Weights of a small transformer language model.
Size: 8 layers, 6 heads of 64, MLP 2304 GELU, vocabulary 2048, 19.7M parameters.
Architecture: LayerNorm before each block, no position embeddings, normalized queries and keys.
Training: a variant of Muon for these matrices, 5732 steps.
MLP neurons of a small language model. Each row is named by its layer, matrix (up: input weights) and neuron, and shows model dimensions 128-383. Each number is 128 + 32 x the weight over its row's rms, rounded and kept within 0 to 255. Numbers have three digits each.
After each neuron's rows, "fires on" lists the tokens most often at its 100 highest values on Wikipedia text that the model never trained on; "fires after" lists the tokens most often just before its 100 highest values on Wikipedia text that the model never trained on.

L2.up1814:142069179119131170212097108117148137180133174165093139069133076138102084127133111178164102122176099118152119164125075158058103114120111210116114139128109145099122150098077135146104111157102079068107170126182132104107110068133078134097154154102099071145161108078130146179170108169167159105175125113133197136079148079070127137121115110120090164079131123165205085101129159133081140079173123142099133068159123138128131199132104126155091124172181154124148152134186126119132105179113148195136121084124113152091090161148150180108109111124072070114116108094052143127124150120115098082103081098096113074084183180147094149136066135154122095101105087090142187100172183104084213106118122096114136151128123133123142172101118118083111122105089180110112125097131174123115076165134152
fires on: " 2", "ur", "re", " 3", "ul", "h"
fires after: " K", " |", " T", " G", " Bo", " Do"

L2.up1332:085190128187127102126181099146166127179130136138101097089140153106191096124107144109079092173143171094172116128117116133146092143114124177155186071111105077057142058154123165126119118107144118115097096144172171137147162128139124070126112119105158143108128087126095148173106120152183122105111092082143181080172136132104125123162182135118081153080140134171149192189150113182133140126120177131127162106127159138129085091104143171166142122118150148116130120164150116105097136137091163103158087082136165098154101171093152119197146156124133134090115128125100019153153095051135131098135079129118169104133189133162082149193105106091098179127139124089157103146152137098057116127141128117180123108083138099154165147134142131137134169116114133146116167099147112109118139128114158
fires on: "n", "ci", " other", " State", "me"
fires after: "er", " so", " So", "re"

L2.up1040:087068199160084124097141115104081096186152123167125142086134100132054099171160127129098125120140200151148152130158087099174140150097150113117173141164097097117070121139072116133083149117068099164178155096171176110110087126111138107092120127171103142112105108117129069116125149150145145144086155126151101194112107126145141143135080090184115148111114105106176119091141130174123163130093112174145165128089143142151076152124141085088144165117168147121144108106081150130129189096116137146140072116166107086075096130156122084217144181123134127119128174132156142142077150069040040118106100126137107088105133181098130121113151129126141133099106119140107122171083111156137105126131151144173151210169147087172176123173154130107118089108118125052145017123156092136133082098131199
fires on: "e", "w", "ri", "t", "a", "s"
fires after: "-", "S", "K", " T", " under"

L2.up1470:105177135086124115143132117129146106133116147154116134158056046095058109167096101100151134160145110111131094141099120123085134098188132179145114100133138175156170138072106143129092134167083096070081100134078130130168159121144119134133149113117156164127133067184117163065139133101093119170134133137070187155150145080136119132117196168113106106161077154169080109128116126068132154130115058133110080172167115185127108081126111115104190132123139106106090059152106110172165124159157131212130112111055075149137100098141155119094118128136081095165139124122124191140099134111138169153165149078080097140116127150144059078108147085099107153107129156122119164142150143152090153116131127127097159094103144166060093120114129152189170069084185114151149133138126101114109148160128186
fires on: "=", "\n", "t", "us", "ing", "ke"
fires after: "\n", "en", "ist", "il"

L2.up826:094138038116152132123094113108130122127149131114155139171189104158194128111146119133098196148098094154153096132129113112093121142148079120203127108158103096150202137138174105089168210126184129098138088152119142167129066096148105093159114193069104178142122142100142195118120094107149119133061133153181157111111143087129112150094145076155127169152156115166131123124120119154109108207101111136109130163081113096173133076181146098106147078120115164068135074172095122134127113164167117090125201157090063142086142174071096088130126152102087142110147132109175134136097134103092065130100154090115103151145099144112124124158090125190088070140180124179110118150167139129120107149112135118088108121132110072148135174155142071141141119179146125116132080142156197110154172105077144
fires on: "ment", "ry", "e", "or", "ary", "ce"
fires after: "t", "n", "te", "ist", "a", "re"

L2.up606:169076106119116114110198125133121116140123107108131077163140142150138116131113093151128147114116129077078099143132116167119121112165128180142145114141102084086105148073156139116133163133101161180150081087120132152155142115123128153137084097129120079140124143116131108117207162180161090228111110132115121124085185112135168144105146147153118140156176099128110112151145089108116068107105107154112137158070140145118137120128172111107174117062188102073141114120145114225119176136145132134142089111110116136187120116136142162140136211109146083112085103074152169129099180112136097118115143109073147111136171126177092131136139101182148143112149089101104123110178138106112108110086134162062109120106138185101091039180148136160123054139149096159058150160192143162089136069129103
fires on: "ne", "em", "am", "a", "other"
fires after: " ", " ("

L2.up2257:132084103167084080130108115125140101110080213126169086146136101135163130160168123107081104127103150147149090092139115110108152095088071182067117146136187151091167160151128084099120112145089125051179088099124136162136155056088065150130121135169150083124124097113122149138173085115148135126109110141122110132120183174128150139221113109129139156139142082115107191104155202088098164081118162084085113148094118078126141120078075146165169078146139140119105073120114170128160133142127124099131085126133102128115181144123144094075127176136143174192071122157105097118094162133126112109141108148125104078096123082148112126127143093123156112127202160128157153125107152109135153092186143113134123103060144108172122115159148181129106139132153102114137130116096141150111126141096161
fires on: "k", "n", ".", "s", "d", "z"
fires after: " re", " Ro", " Re", " S", "s", " O"

L2.up1335:147112110126085066103167140141165117099155148131153091103109113168144151162115135066143134098093121114136160161089106131097106125112153116092138083133062097154148121084077155177196113114097167138169129165116081153149145149092091108114154079147171153124075118081135126114121104144104087161110121068171121108128184222187117134109155167129113103116141137118130137144130120086193146051080080134146095052179130165081071144167126114134116152175118140086126166098118098137101118097138106158102146116116141171076133139134147133143107091153042152141086045111134087151115143131109103107074146112107124147125133123184133120140105129137120148127125097155095116146137143104168092109071142146141126073106171119136095164127071134106191154136120130156088135145165106147120108143136158
fires on: "ill", "d", "f", "s", "in", "em"
fires after: "or", " con", " Gu", "ad", "d", "lu"

L2.up419:100101101103094146141155086119116116120129132152196124124150115117140100108076128118111084131100153159106074111165098175126122107122068117174118070155181080052147103125148135125183155124119174168144105099106141056152189166157134155115115124141141116090093171106070075164140105164074147091124153101157080098053132220122097162148103117137103139172135062140135134117166139107080113052140122084114162113138171097094107088169135090136100122120141156182101098111126120100092169170124165164119140073075083166175135094145083119091084172140096144072167100096135153136094099190154149130148128141116092154139097119100094162110158145070192086079102117172104121116152167139097107146142159147180146172109171107144177127113112163107121129148106057099140121100161125166162194112158133
fires on: "s", "o", "ta", "as", "C", "u"
fires after: "s", "T", "A", "da", " San", "ca"

L2.up1281:100115085158161113132064112127139114116145092141143155133198119127148116126114142071129073096133174140171134154115143109115167090086125089156127159155094072189118114143159147074114127102131168142172181113092137156116120130118124158152139125097187080173186105104152112121131080122131107110058125151084101140107107126151114078143158124134145095144147130139164108102118094149117136126128083130057126181056148219142072133236118110135177140161096149092162131162134099149186116154128133100078114096154159138162184109123098074111166140134129130099103164061137110104074110123133112120156125079179131154116120128124125143138169129076181110134116060104110096197102134118104164144142131153129111148152154078183145086144075097121067131128094177143105091131162155179068130099219135
fires on: "o", "il", "ad", "as", "us"
fires after: " ", "ta", " w", " gr", " p"

L2.up745:150101161060143103128122100128119070140109170121170123160153123122073143125133095139160131107136102151123114095094129128094069119096140151163129208124090135127125158116155147090147129029100101114093150099114124131105105100088133202166111093112060087174133124182103141174168145164188188135109127149123177096107167094137109138185104205106067104118108190070124154175129141193101154150133126155139117156104099135128081148092094136173094092149183138121140143072157102114161088093187150120114114122160094211125178120107104132090062122133118129176055117183137125104096122146082087088137108110144124130143123075206144078120138146128126157115172125139133101130141214140122125090168140132108076176138171114095088130150154177123143149148138120176103149107129155103127095177101094
fires on: " a", "ver", "or", " an", "\n"
fires after: " was", " is", " became", " as", "cc", " Go"

L2.up1264:106077151113122136182175170102092101133116126144157102168084113104100141163165168176114073086192090075100120175155126115107107100110172110116143126116090079171155178112086136144056121094073084118126152115111177073052130121158078104144162082090122134085119165102164134132164095191157152098125091075109174183136172170121098150115045097093084129113141147111173159117166121092085153137165140137124150112101136134121121138050234060110077167138123095145096104168139117142144153087109148118128110095130104158128137152167126086124117136124126112095127103177118138122155131112103124125114143112148093090170151108110142183138163125164139152139151144133154111112111138107128170135058150175117139138122165179220097157141144107099090090129123134190158124073099104156148086153143102
fires on: "w", "ing", "-", "|"
fires after: " K", "-", " T", " War", "K"

L2.up197:148120101158151157108111030129164138122058096126152075123129100106090167168156139069141161121179123118141081105129155185147044219078175201155126137124113068141138099164157103128155125139143101147121164097092089110089111122111096143178151123125170094116068120177128167170081145132103102156139147095176153149160176138054079074120116120140116205138160132153079079123106072083161108125103142148132116120124134156075116115125093145158047139079139199153090143108162107120171099138102121117125169141093108132135098107081156138152045127065177127100172122092073183207148077115134153136113120170089127108123177122100145121162125113099157133116066091111095136081167127138141099091098111132116095130160167163141122122146164125173175081149141135148176070094094156156070107165102140
fires on: "it", "il", ":", "ow", " take", "ist"
fires after: "s", " Sh", " Ra", "ra", " S", "ro"

L2.up2042:110120093136203182133137066124104137088127147118096140145157183083063145131139152086058112143103125162147141137165129169163096114062113189123166095093130126071208112083128116184169108167159102110109077160137113174142154092092128070135106172163133179091131157139116136165105146150111143142169128153152121169138110129075125152145099127146195140123123171085137152138107128086127129116121147129172086105059193137126141063163102140107096182120161094086071153147124154136173094152142154091070087139144140128171125124088182105097112134042095132112103129158148080126093130166110165115166074135175084090157180076136134117111148101075148109085095138137167075150105098082119138131153138153101210115181108132146105138146115149103154168134103098130134139134138131163104145161064125
fires on: "p", "bu", "ow", "k", "ue", "le"
fires after: "tri", " ex", " C", " tri", "hi", " su"

L2.up221:086149143083146164169141169131122155128092099179125177172134069106126150180158191140086129121150122181135145099168117133144102145143087143124096118166142104128127091152165149079108180145090159133139152074110142123145145113113078119177123191145116130178116139160172074137106115049104127111103083112091096147080145103146124137133164109170118143095190141160146103162132129079112147049188126099105145090157149139124100141128163116156110101208086177141077083141113102190159112112147158122104129089094153091157132171076142112099080082112145118125154097095107089055103196113127132101140118092131100169067117104140102094099165081132162099185098112136183139130154117155161127132125124142155173092164106130141099155069157116126158095092036192155097114084173108150133137158155205
fires on: "er", "on", " \"", "hi", "is"
fires after: " W", " a", " S", "s"

L2.up1394:099137172123095166068170110068112110133141165156158067118128122134131126080111121114150124098124108101129061107063203169136076151131139154133110174159188146115115167143210150139151128103125168141113135110155097198129177141167052145140144111151107093141190111133108130093125100172141112094090139179118156151180127146128197142159057108146130092196137165088102180101068138160115114118143094089089103172176072144187057108132117076082122180083174115114102104074162183145059090052134135149152093161115113143145103133143121110062130100112173077106114146128104101130117167145139112147212106155104113093087061080083149092054154124117166126106102158154181162117087139181208144101096112122099114170107117171125182145159115123147141157144121143119137176075119128121087127158097124
fires on: " a", " an", " of", "us", "ate", " the"
fires after: " is", "s", " as", " was", " As"

L2.up106:117053127152131087170170150153127115080124118146160083161114172081148173096112173124092125176080204149139101147120166134131139119133214073183173134144206136145148147160169073160131084090096172181180178104163083114086137138102092111128074161085159093164094108122168102162192128117131104151146146106177148149144120140081123147143121190166113078102129145138102151137171160114081109086094159105128071176127152134112167082120093154130109113155131082109130164172090091156139162131131155128113123139151123132141127111097101170150127169117076120046109102134065102131065091136143094145136105124109126085151154117059121175116131107118187136093167078089110080056114165135103114202104103113107098164133120119143202057138113117111190122120116109148052143145157189167127130145135197
fires on: "d", "ad", "id", "han"
fires after: " In", " Mo", " Ma", " Ba", " Bu"

L2.up1123:128082065124101125177102127137081101073115092131175102120151168112139132200175175099141105133117150142111148118113166126196074211117136163139157128144122141165100105100153108063144136105077113118155099136134133135124126108122111189144130209136126173166133172115132124156117092078141058142096211056149085135076167133126198138089126072158097151127137093050113104125156134137153144156125125107157115124132153131181109161105118136119134135140143120142121104166074126147141156103101149098156057153118156144068113154160118140159124091135125103113093119164096132137133145182093110081157141139118129104152083117138160141126137110162076178135132120171089126071151097133071094111140102141160119137078144182104106133089176128192138140155077198109136133074086090127041113139149148
fires on: "d", "li", "l", "ck", "la"
fires after: " E", " Ro", " re", " De", "app"

L2.up788:160157139089143113176136097118139174143089156115130182134162112189119114116141164089148186127092074172160128107153156163206121112150136115131183134125112191071120114157154100138139140110147173088188112178163070139122052191125089167181173103113089178132164142161117138110201062092145186149127103131136108107139159087142141147090106112157136167120128130134148135192123123093092158116112102150104148110138145115179155114108156139105114124095069214085107159146105177122122098079115095137159074107129145204140131090096196128079109093150145110168053142207144107123107157172111111108116142083083164116129126133145116177122139192148068109137132108167120181146094098107070123102130079109113081171154109129114159050120106049148162153124083071145083150116089083138108173159109073
fires on: "lo", "ry", " the", "o", "L", " of"
fires after: " Se", " as", "s", " A", "ju", " As"

L2.up1038:181129108103105154153189108168104168103107128164157114136143076121118079081108127105106050158139107145138101111169105130131165109082101092113178106114090100153093200119129175144098083135150161121096119057101123078133136106182170116097184077148177111138132147144122152101122090144040119111144046156110165054171066109133133206116118135144131095089102134158093116168128183090165167140073164124083102151130141112138078144109088148128145131124085182122151119136182129201151164099195090192112120080093192139147081163128098104058189121131153146126107195113146120155153116153180146161149147170137190143122094171123142115108099113142076127120127141099108131151103112131090134113118165087137150096070063112171107103129134201134119099102101111115134155132131117107139181150132121
fires on: "\n", "ra", " a", "al", " original", "pe"
fires after: "\n", "tt", "d", " an", " the"

L2.up2175:117137182136126165158152052119088102124069118154148115145133169106137146135131181159096141098198120116149123133102100127117148141161115142129115110128199108123153156087086113107065179129159108145162158124129123144148179138131139154164103134068131220101109096110152133107101139151117142082119171178062104137116079125094148127142137152121179188098107134132094161106170121166166134066155143145143138053118092159193111100125208130168132182119133116120107152166086141123095097162142098095124077176136131147117135126071144130145118096123127138134136095170139102110119131137073135110114142086076096147139171034137165103187102142108126159137116148101151097122144013113090085118118177157075135111135162169118120106100108097146109115168113163031109124217158121103080084122183182
fires on: "er", "ce", "rop", "re", "-"
fires after: "th", " Th", " I", "und", "---|---|---|---|", "w"

L2.up1509:144105113120161112195106119119201129128170082097089102178097113156141111089093183131159112147128135088161101094131110097163156168117136137103127185157126146056177142134052190061035097110147115089148102122173073128140060111104148107138157108120120103155130180118142150106110079073121106205108110144150144104138129126153133153136125188155129117166097178050158108155030186074100136147122128137165136104095077119090138130132093153122102124139157152161115124159152155123077137150167170079128135137172113152175078139131117134114061111190131095118168156090182110085092142172090129139122137067127127098122155081179152106106104125155184089023133081133180126125147150118063143187111091110146169131160123163182135141134104170163131141169167124159115155172164111168102078201137076
fires on: "===", "and", "el", "l", "se", "b"
fires after: "\n", "n", " B", "b", " the"

L2.up1575:113077136153146126203099096126156140154136077117132078087124145116175105051117129096151135162116120139120142192092133120125156157096166141115129170114095118111147125178102134174153180098145104123100123144160155079157141178144112189185134078099155082165081099151169166139141078101118125121102165113116160101195112108155117122134106163132091185109161165119170109121145147183120129092013127102111114097177173142115126156127076148075134177131129153110174114162102080061096150172206155072089137092105155129161113128158114124129116078149138130135186101149131103088120089131159124166167085129142131124147103076191087124143162139154140107126100154111111117110137094060134146157123075123200093115164123088126191153133032080128177081133123162109161170103134168093122134119152106
fires on: "\n", "-"
fires after: "\n"

L2.up632:145062117171136146176190110172146137093107146152068133116158119082138131101132120152117078146173165143178115118133058141135128118185088105152136107150191126079115165139130163042031157173143146125133107134159107151189149115101190089078158146142112126134110148109138087167134134160128163184159201153147087204133100184124146187133123135132145126133131099130123118135144194081073160123104041156145099039097085165119143183156139160104173149153074184141112115115145156112080141145148158107149123148163087122102083089125173157218104140159096109183098105120162122208103133099201149137098089093078187156139156122107076099159108072134118113143141128101185140084144132149114144117094119181159155156112160150095103156100147127141136085098162131152146113077163103147145079116069098
fires on: "st", "ell", "arch", "ach", "our", "ing"
fires after: " B", "ve", "k", "se", "st", "d"

L2.up2133:189144144129150150166094128090133157115170174083068169111107140103144080114098093122146147143152153119149128108142134050189083117085128147140145129176126093104132141160156137110137176169123094124150125122141132202143142097117111149099145145141141165098189137125154126130111098127104102094109084184149140138141136066091164160102130113128088164131115138125154092159148175188099134122099073104181152075137135114136129159107103166160131161133129133141086169118155161214063037116095135114148118178157119100123184156206099144114136096101121125179128116061188100134109148158088053104161148031141157098086135068094071175107074185100118117143110113128124124082143161121111193120129115106098145152132140113122126163149139156122128112142136099174140105180191174191094138094153130
fires on: "ce", "o", "ver", "re", "'", "H"
fires after: " re", " Ko", "O", " I", " O", "e"

L2.up147:067169132148106134082168104122170128114100152126192085184140106158121135084140165092032141088115079129137104095102105123134074087112117147124181130192134119135101169108146152121160138148134132122124172125131092086074096157182121086152115150137050142089097157131146100090137067139071169134104148134138134135180139158143163096105114162157117180131109112163151134139115113145070149141086144089131138141097148136150149082163108119062090182151138140093075111094131127091184106082142072079103115207145171178160144078157131111127190102088088149233101112140108159111107168104166138139074173153163138081051169113094092123147181181128119100080131066108198164113114130121108190132131124091162156149107072153093113114063120096100130144093163150086080144084136122151100116151110135
fires on: "u", "c", "et", "it", "ter", "pt"
fires after: " ma", " Ma", " Vi", "t", " A"

L2.up1803:086109157136115175121125092128067088116078102112159116154155219167132176144160122111168126142188119101100136123144121150175173177163143094119124096094185119136125114126110130175195088141153171113112101138171115139169157135122083114083072094161156135110146109149125190183116125118141079107125084104134041166129115126079130050157112071112115167110172130119124120130155120138148153115186119141134080112089140118136105082135129086096119102116131194090124180151093178177136136133156194174129148117078087129131162117147127118126117173119168176129066140149107144183124136105142070142194081139128119134146180074100106160122150146178143132080088111080160077129123088113103154121127133120176154122144110115152105124176061150096156085119110159118163172049109129157086161046136140
fires on: ":", " his", "th", " the", "ri", "re"
fires after: " in", " La", " Ca", "el", "C", " In"

L2.up346:100183098123109106084132057147170183102184078100140115162135142072069114066167164115143106161151098134144082102144139077192150082156135078184146126099133086131130111163154147099156122151095193135123122173162165092113077095110177185123133144105161088113118155146124129149159125085114054111193101101108141127109138147129080137118122138119102060108178175098091093173108172142136092188171131099165083112106193105094121093116081073108113074084160047129127091116155124093104121138134110132185135131124135166106124134147099083144112209166131124100153089117146178133151063122146091121116124165169118126161086137142192073146136099148111146139126146114151115145074130106135107181219184157152191091099147126099082126205147085108155115077142141125102124151217161153167086141160143
fires on: "s", "T", "G", "J", "d", "S"
fires after: "-", " (", "In", " out", " in", "–"

L2.up494:133116160120188148118176098151092121117127131138103120171164085110103178123112126098114220158048144146107118119228188154090082124186107129186160106197151093119169143139113115071147148088142145205116143104135137088183159156159066146146167108110149163076129151112153085148075112160160129102178110097169074170149150121121133084117144160136085121108093140141157176125134142069106063158130135141103177082122087177138112165174154086153142079156083137155180138060092107146127121100102124069143140140168148143148147121102102110128130135109138157157158115161082088148082143151109109163109125110150143138129147116108156125095153080145135111135139150058103072098167127060150159177139136130157139171151114126122122163170117102128153139190131165111118097166117094167084099142138115
fires on: "er", "us", "udi", "A", "th"
fires after: " A", " a", " C", "C", " S"

L2.up1211:091146124133133095132139085153123115176176140117138132147126144130146123120102120066104137136077193069064096085143156132180129127141146148174175193098200086076150118164132129139143130178106107116151178172103138175151105036123081098115172125123121147170101143111110099119175070160165106095110101120094112145097112178132144189172083118122132157146116127183123162109153116091121143082119083103120136157179157099131095183084174082110126115149148092111105061153151142142169090141085094127154105163154071135176167106116184145087140157186145174079145127117178079076105170092098124082149198153151122133075142171142102160121132080173142153120140145131096096085104178127123116073100149095114128120118058135136054118113145165173168120127158122105173154142113111152136122104138137
fires on: ".", "ment", "z", "unt", "m", "iv"
fires after: " ", " (", " S", "s", " un", "oc"

L2.up1830:163112097139175136178125135095181095123097171115105178102149113131122130106152116100167092178150107132072189109149128127164084120106154183113186152135080106111127149131143117080104101166114128120100066069142096123195103110169075191168139096104135101095188137102107109104171146157169130114184118175115083126204092092086074103135074089126161118131108115067121171091152089152186142137140159109111146198183131153141136133134153132152106155102105070161100157124153129168141130131097088162157181079099172133154096150211107100085106180084116183091063107130105109112161163128168142140169170108125140096149173111157107093154119105077166092119118088225123158109095132136077169119126133116146187112179174164145130131136148156137111129120135127105120121159122133166122141146086204
fires on: "al", ".", "wi", "ship"
fires after: " S", " H", " G", " He", " B", " C"

L2.up49:142175148149108202158155145111046127184148157165161107090165079152120102083116117141148101111147143145080120123123154138139177156117125108142145163083106121067093134108157167122165157113129135130141115054186090101082152131111136182079117135123126135135132114105151091109112117114109125158176132202126143098140103157113097144121118113108139128143130068071042165145134173086135120143098105148121102082129080163075108156173096126165155097155142134144121129098112181145130083103147164111127127092114111161165097087145097102111134135132137182089125183080081127153103065084107123182091121097085139122101175088108160103141143113146153114108143143154101133112135097118130119146158143104089143095201075086141199144138150144113144134172136090076160142129135137107096116113060130
fires on: "e", "ke", "pe", "ge", "ite", "ical"
fires after: " ", "S", "N", "ell", "li", "gen"

L2.up158:147115130123172092149149118172118132179111128103040083116083183134130104138094151124161135120161124148206056091108095150115111103115133098141114103105168103055164164094118119107116085115105150106150105120150102167110168142114087113140137120120122136126091118118098105173111110070074141159116160103102161135125068147118097110088118130129143098077137121151124113112097116114152191112106126129172083122114105116107092118143129180169144097104197097132126162178148147098126168148146116099078147104149174110112169139171132119120060145149140145193060180136109180146134112137035153092109114103150087105120117146143131119124150092146173159125088134055055131153159144144137136129184199122130198138170090190128098113189182091114171101125157118157141184121166109193184117147090139
fires on: "duc", "op", "par", "co", ".", "ci"
fires after: " pro", " p", " re", " pre", " "

L2.up928:114144085115125123105080128061148183156105131180128174153194078141108155152163149192120153163112117162128116148157154162063103110085115116085144098122084122132120092140141092127199114147137135143098145096106130152104144173164108098116121154172116172158130149111095154082132087111087136117086127090116145120141133128093164127140169072147126123114172150081088138121064142136080089183072182149111160075184108126073151105118119164135098118176133173173128156086121184145166134119136132149171114088114194162067147161081109129145129149164145074198161159145098102172089157149134135082086076124150110095155150084140142112127088133114129134072184109116111140122197127095146209170101149176125143121119145144086110110148141111108063162102080203138159119138082095191080118091079164
fires on: "C", "M", "A", "E", "P", "H"
fires after: "A", "O", "I", "E", "F", "M"

L2.up1851:120115157151171143120092100130155098103115101193122064142177117167076169109092097095138179090151166156109128110125096135142137131170158150161154101139073100102119109182100151131086124138045125136126118154171061148144187208119151174091097160127154147073162128118144085111098088145168101085087126154160153110168148166050198099070109107128113114154152097105172131097078082183149124149109100109102096118164118080081109096064156154072113140117140098075159159139100148158087097132170084108118190066131143160142112156183139075124057164157128104117142095179122110134166150110155167119139165113148098131117128060092161168129101102078095102129099120138200125164170195124143131086112134074154165107160116139089151098158137080135176110071123158177126110063140177163096127116124139
fires on: "\n", "s", " of", "re", "ent", "em"
fires after: " =", "\n", " con", " I"

L2.up525:142143140140156136111105133067157141150144081121136133132121133107168163028120105030117168118167157099143074113126155187066078084159167104161159174177164155128156116090080138120186137188105118079160114108127086123129067138132141135153094137130102095168150076160117094119186099194124130128127156123120135193088133072091145186105104149110094142119135143152110133159148095111100187165110100121099145119107139169120167132169100153152129122179133145152153140166174124106112167084157118146129169098107153111166142115088120113139160139137129166140088104135135163155128089189070142083088138125179067156116115145121163056154192198149098098133157092128156079092109129087091121093104133073162126129131112100171117143173154157127147152138136070104116185155115062102148117127120167
fires on: "\n", "-"
fires after: "\n", ";", " |", ");"

L2.up1120:158143132123120137155150137086140131077119154119144180081140144081076112078116129170119133138114120103159123036101176113185108104114117081101161128062083145149099165097131113107156169140074139071190131102067128112127121149115172159119110097115155148165152145097150114128164123139169126146101161151134108165104111169139174125123062147111141122139150138091115149115148130168114159239136127108166123167086098152156128128144107086126144170099166106127126148091117168146182139080155148056082148132165139089126132143096116133129195137120089107099166098163102185165045146118098102121112166123152089120081143161122121104160118111122123118142130151142106122135148178131167131108155125146156129102099172122091124049130148102136085148117178122142192191164132193095124136083139065
fires on: "l", " Ho", "al", " built", "o"
fires after: " ", "A"

L2.up531:172082117080160102102153109121126028165126130109128088128079092126100153133099117131132113136134070059170120111113115141148138142150141158092139123128154173146037167171094153110101089092144086086100079118153053084075189140127149173180116144103099108127142062132159130182115129147092054146147075163128170100154138096104136153107114124208144180143145145047118082124115131136113140176117126043218180154082129139084171056146093146149115152091118122087082113137099136171143119150085160114099116129161138076148101139122125140110104138175103093136170090096154191185113131110112075115116107205103122137116123122096141161147188141139130129154136140101177150102136088133138192093153127135136188138159154158138071130148130168124190143141113110160223123169112119104104150084106139
fires on: "==="
fires after: "\n", "s", " ", "les", " Sp"

L2.up405:122086130136107143102173090074118124105146100150143095181171130143141138122065147084081142114122159124152103173147135084114103130126120111157105133121184189173105131103153116091170137178119134099152119121187045112145049087113182132090125113167130086144149126154105153163148099138131200093139137140200097089137073103095096128110101117113129130128087079167136118163127112101104136169101152148150121168124125108131153127133101136165104146087140136115117121126131120095138092104123143075163196146119119139162099096055132080094177099110131137138126160165090116162085151137116122058126196111134178096166109165117152099153107120126097132153103152151112171125096079104116131152106058137137165175140146103153116159170126127061152102079122073100107113117144124084151121146148140
fires on: "it", "ge", "d", "de", "s", "har"
fires after: "s", " to", " po", " co", "ent", "n"

L2.up1188:102119099131152143120162133137129119134195120126148119072167165138135147088096164165126137123138158120144132112157140138169129103088097115166126117082201142145092101079139142111160117156116163123106087081171081124090177134115123159136129114120113142130128141182144164117103096131043168149101096136193147125129124138210191136128138157087110162174160106168129101138140096159098121113159160073134090151138098151146074115083135132120131093116156147158095155134104120148100010170044094128152143122145108109122135082108156095161097102136143090180133145169145144060157127174137074049104159108120141132168121047109137099146131136104153100089113161166088143154108087159115109039096153181167126132082112111133123174171119158128114185094138120100115094147138154083129162205137110
fires on: "ge", "it", "ad", "ct", "o", "und"
fires after: "s", "te", " to", "ven", " so"

L2.up1639:072117171155142155171097107149124139143135165147148076092145112137143090106155086089084177114116169122084089073075127160071127130155151130091107122118126121180156153126119134088150158118089116110131074091099148088094156217136157156168127107133106126122110100065151156155188096065101123127066116200129121181167099071116179120085115073089137162124127178144131119136117155127071170126159104103132137117156150122130081106173088143160139116130200160170130182078160136084166117111181106177125113132122120155132096076143144104124088206185101165117130061158104152135098108149114139145154096144146078195135093074172116140081144175092147123132095100168144134051136091075073120137132155127131112185109145070091129149145136108111134070157075221143172132078145143152126127135119149
fires on: "\n", "==", " is"
fires after: "\n", ")", ";", ");"